MLP neurons of a small language model. Each row is named by its layer, matrix (up: input weights) and neuron, and shows model dimensions 0-127. Each number is 500 + 40 x the weight over its row's rms, rounded and kept within 0 to 999. Numbers have three digits each.
A block is one neuron, or neurons of one layer that tend to fire together. After each block is what it responds to, as a language model described it from the Wikipedia text at the highest values.

L20.up505:470525476486522545443453511522508432523583535495502584487482564468576465483448442485510552426547500471514516432451525427518448496484559468502534528529556479517532431541499414532501540445533531480519502458524459544488531530533499498490495502471518486485552517556504452511454512533550446575449471496477514434584546469489503449430509527488454512533432432543532508438504448464517469602502
L20.up1199:438549455491458501479516459457517493568551529453532440468515523572553542512495469560489566475527586491566560517503483506473500462471540455575503470555508582514537506467507456601526584501526453450506408513529485506494502524444506406510461566524493476510531561536495510517536449471429424513515464471480451511564554482527503466478553495511501508506540473479472460536503530460392501524501
L20.up1268:491481503483463479471490506515528520458462464426504515461566477487517544491475467497479513473509545501425489504534564502562530515402481479443433580411522460599526544557526418539518477518492473483450422527511483504494487495487514508442530466416559526499509511476578448466446384473494469503474506543471453450493430436474463498486577508533527570443526513568500513472531535518518521580497
L20.up1307:485510453522491520568476464539473516499461520500493475557454443484481463537511502466565520493491486491493500484530505497391530511477503541481519481543532446471516468482485475532512504493503422464472486467499491520547471489500495607550510496525596471509490453479481478559521418437604482505518509414427515450561452473544496495555525517472509492441554532508491560492503510490542467512529
L20.up1311:450554450550540507530445433501480581457536450481566470527418513548454448560463523562510477444501511503516550501568518507454489409507484518533448515537501510503541480556489570565567500547545538480547439456524571532473532436524518483475493515476502435533499487433468460505461457404484500448540564520467469510477469487574507501556509506480531525448501478549498501475531508488421498560481
L20.up1513:435469485466480466495434459548481509483545496493537449483472530502583557520525478504537530517473550409430509586448486465478525411482548472533492490458447531540496524527538529504523462592426514521513507394513460456512485424487472456459504486507597478490512557508528470488533538428520533529512466450433502546485420425477595483578572496541500591525507524479522461451518631525552473533447
L20.up1517:536548478490498507513540529529521505539470457483511540530466534548517484501463495422482423512511506564593601475544489492571484479486551433453460470494466497450461491482502435487417551492536514431526492536552486400510498515483562549448437451475484478561462510511487460475471480423486482503466471494546488519503455497537523471517435468478506529542510474546535550518536593409457578509540
L20.up1727:539535482496495417472528509452518472461459450446483522468535532569521505499469537594479565495492591530539506470583509510473498538514491458449515453534450444489538459503557501560564508507491482512456565470471387503480471528498537465465484490468529508522534460514521516539483417510507483475574345527568502520457435515561476420467463487521470546505487516467481561534493540505484509511462
Main verb after subject. The main verb (mostly was/is) right after a sentence's subject in encyclopedic openings, e.g. "It was built"; also years after "In" ("In 2014,").

L7.up815:536526512489484519507564454529471635492501473529506491509467460505543454543521494474550542553517522518542510462548568433508617488498475547476520503488509537574560548523502531566544561450490414476540496490529565490532496545493510544545464514480528520469465498513515442464469505510511484564477453469509452479527407416539502466529524533516485552504499533505498602494529455529524501502548
L7.up844:504471455547476473450519521559496531482472515490541499529481406599480488474507475500491508482440559499538483493498432531413419551514440470491550412499465493598498550545487475466501529482381501453535508472571471498486447515519548489424455430475505515544430438533542451525477457437508485582530524513508525504563475445472483421433498509546460487431485526453513505565470479456538570550537
L7.up1017:449498468541419480491482398486550461484498498504536532517458482539530507502456514394489548520494606493491524448487531508515451488514488510552531459445540488545532528572496439460494456519499586520526457438473492437560470526544554493472509551530476513499545469465651513523418398460490465539455532418519507467466524439442404556516456534552478525565500489525525519512479494463485501432455
L7.up1168:604497466542531494424477489468537537569466522526514512456459427477546469514471466463544520458589502581544494503549492494530537479528491552495456466558490472552543549538514482527534531457513525422543460501480504423476505554472497512560490508491504473459505504534529517493458433472518466492512454470549502518511470540491490452547472559603422526574477538485505505537460527487510551446462
L7.up1309:575437371465506535515492516498482548501532519532469450529461514453516532498486464558503494469445527504523465459451466516519508487453448520511492488554587485530486515547497468442552480474512440460536410547537519485486471496492449539492531459515589526546508496557494471509431477532589466491498513555438508501589464512494495513485506517420489506466502518520541510509512509544516501541482
L7.up1433:496458471544481499505399490572499446476489483471514418521515465497567572552551459521525508557498513546513506508463487486529563569517451479496425425590498467457527510568486540428536480537430449519538489355508465499559517539519503533483517457518518546507535490490502477522498512513466443466416441492482402545552480492527439495494526528551533448464478523524523555512469459468448500510599
L7.up1589:531519482546505471447443490477510592532457529497493459498491421496465515524488537500493542483537449627555445487483502493488493540444428492441473473524562472551501490561508517509549515495489500462536518432520441452456486549493521479512536493544488492533406515562487465498549487474533442530493483400498486512525456504535462487449488536494473516473461533559461518470503509442505537541541
L7.up1722:563436459511500542518472526491486465487505430473554482503450554513571520519454585507506538582492589497546416501507506517500541520468482555469534503510439516437575493530498479463589478552516483496510427444523410541530469495453443510553528481557515457472549534438610538568505504503470532529454441470512511497564422456502484432508497519458481535514554495498486532437475506510508566466456
Word piece after st-. The second word piece of a word, right after a split-off opening "St"/"st" (sometimes "se", "per"), as in St-at-us, St-e-ve, st-ay.

L7.up266:536429489508494560481524495540507479499504461501531475513506454545514527579509469456502533489507519462551439498522529507494473463558472477465472507544559462510539545557526456503472513469572518494475514511558476489515528490507523509520547473483550531454423475510461479427525575531429499435560495510495522527560451543570511573558506500440525513513529523467498557480460497542460533519536
L7.up307:461452466490444463452523598491496426511487497486483502503496500433509536445466463513493416454506478500471474481484497455553518431466472473385520474485495517507458424435514446508489584607523492429509502540561556465551497503502449464604554504555499537488501450495488537522520485500440486485567527576485462555511492468489501551557486533512466565530469509564532492508505559520416473500546
L7.up621:494413489503424501450595471486507505535557437484414454442429507515490487535433523487544482499509469444473410561464460497518475460564529477503471475463527506474515499572533444501479549513559422509517444550475494484501502507496513581551535494528536515527498406470481493592538478535414497513502492451486519526534553506518537519466460588487529514562520500481528471551566518481458533530506
L7.up693:481603453421479542529534521488444436569405472517480486495536497552607498538495532491461538532515473501453495501484487534450567464447472460528474484588467469578485519506505427496518523505510553458556479481525461475485474481521451496560526537543461519454468534486500492529522437468485456547495552556463422453497523477511490472604496516446450450484476560443556502473482486543506552571467
L7.up931:551531464517545409545506485492451518527509486458471468496463545519482525541497538512585505472480534464429535480539484500476477374455452479560473493540537486519479511489535450468522480497512594440508561544501463517497535537512508569505480482584535512446508419479494483497495598473449554481561510488492445462515491472523488529538561455510511525532518497517512522531512493460509536532575
L7.up1106:519566552561506482503520485518473476484524449549496495462421507481484461460380501475490466507540490490504487491462539562412467469509526474549496399526496496565529470577479580549485502479533501405535501549516512565503484543493509509500467507540463530537533513477523458552433534428423476509457489555444408500523491469504501347494516501486522524576514480511502507470466553507533479408509
L7.up1304:496523537488426508551447544499548546564510490494498491488525413518547507500490443496469531453515417446549378507531466491532479460501457485555486435507493504485496435465491531505496548505568502528459466480538538481506520435493584502564540523477508524502481522556502483478496457462515519464562516498511509554451494550498506449495511524501489486518533526474540532525524494507528508496510
L7.up1642:495517436465480504485500507500473493541572494552497512483464464472503486519509541495525487498557547507508514540493405549489542361541492509473474529551466582470537484512522508529514552498486463480534479480516505470516492479563471515513439488464520523476459487541563476526577500517421465473541550491492505501510495511489540521536542513487476565503501555508554526451527528550501543524484
Year number completions. Final digits of a year or decade (the 90 in 1890s, 56 in 1956), usually after a century prefix like 19 or 18, plus year in phrases like that same year.

L19.up277:543511477444490465508563462512541474483518500497544477454474499489579436470462438493456468531547504527459504488504402460445534456493557487535602551620562517460516541503572431542529508472527533440534481455470463530502439557472550575473514510561515502532455426515510489498549492488431489490500536534519487542483515508521506419477462510577481539501504464466504541441502538553475506528552
Year-ending digits. Final two digits of years after a century prefix like 19/18/20, mostly in species authorities, citations and filmographies (18'74', 19'51'); weaker on later/was/also in biography text.

L20.up160:469457545536473518501548479479475516503475485492548491499514563519513500442507516546507535449540533488468514483454394464407547522498490492497490485495460459519491492532575492472565530513441551521460440471573471538516483515494527537475495571520517538532493568480602531518419525497578479512521493454499471465501437496568473523429511531565467493548463593508406475435465533478483536541475
L20.up218:534517503517462523454502541503481487429480430432545534469526457502479474551489546419495455528493520492522506471506509487472492537535468444456506477488488444580469531540531465536529587527492491466536486588551493444504510513447484463449511526460430459466566539530492456421446534480482510510451545503527514527475521460455439455512451535545477493501507503537554458516461506471506617452520
L20.up238:521534515473483427465500484483514434516424521471518566478448466555518445502555537505501569500553481466448522483626478487433507500497475440403477473520518560492581502525488495505584488514537493483461516522508506446523527479478561512468458459493518521456555446504467483513539519460564515467488486524488506475487398534490547509547486454492436577468542508490446503489518482488481465445521
L20.up305:482513528511444520467532526460522466492490498495478547507449458475517467492487512545438441513505490526468444493485452464469484506539402529422479394514556532506516535568513485469529561536517457454488447458516447493465501526535535537473481562517513479559478439490467456490516503494444501481521522457511529440580499458482462502505452541535455484481452538480537558423463545461506499433459
L20.up455:510477403411482433518461448455504476532497563520500515456520517546478515452477486560468482572473454466549519480543550499498571470497540493520475567422577559550534490483496521505524527518503397521474505443508511463499390478544472563493470462491480516462485466492484567494516546487409437498514488511445456528544465493467521538476507506550451539500517499422548519491477475477493551592539
L20.up916:472508501449537457458529478485525587477568536452492517481461429448555526519568534495524543437548522467409496469508534493468504541514490521452459530513521568475495450508472523545514508515448503408467442398527512521525544499495508438463532457473429582501585456477490438465446495473454539471478442480469501483512477536503542460506537535568534487501504512485497485489551562529495511564539
L20.up1483:456602487535448529528605593457465555567503467470487500538538549490485519498434515454492491420511565549577480557445425502469442468474506490497475463459527479460517514490533480527513542503433479423418529508509534428542509483516470478583547500475573495549490484536504427473536485465560457526509482473491457482561474486512470471467469466474556507449517469581502526538471451542481586465459
L20.up1602:531496508436460498498486443495460490443459444510504543539454476493485503490498479453488478507416520582525536455474502556373545568532504508503447484455550510515537404558456543519517458467541541508505466539526441526505569470511529452496501572518575561549449492474545412501497410447486520473492496534410467481550529488429532457456449530529479483556473507544525548568501554511470526539462
Word-initial fragment tokens. Opening or middle pieces of words split into several tokens, mostly "be" as in be|cause, be|hind, be|fore, plus val|ues, al|legedly, net|w|ork.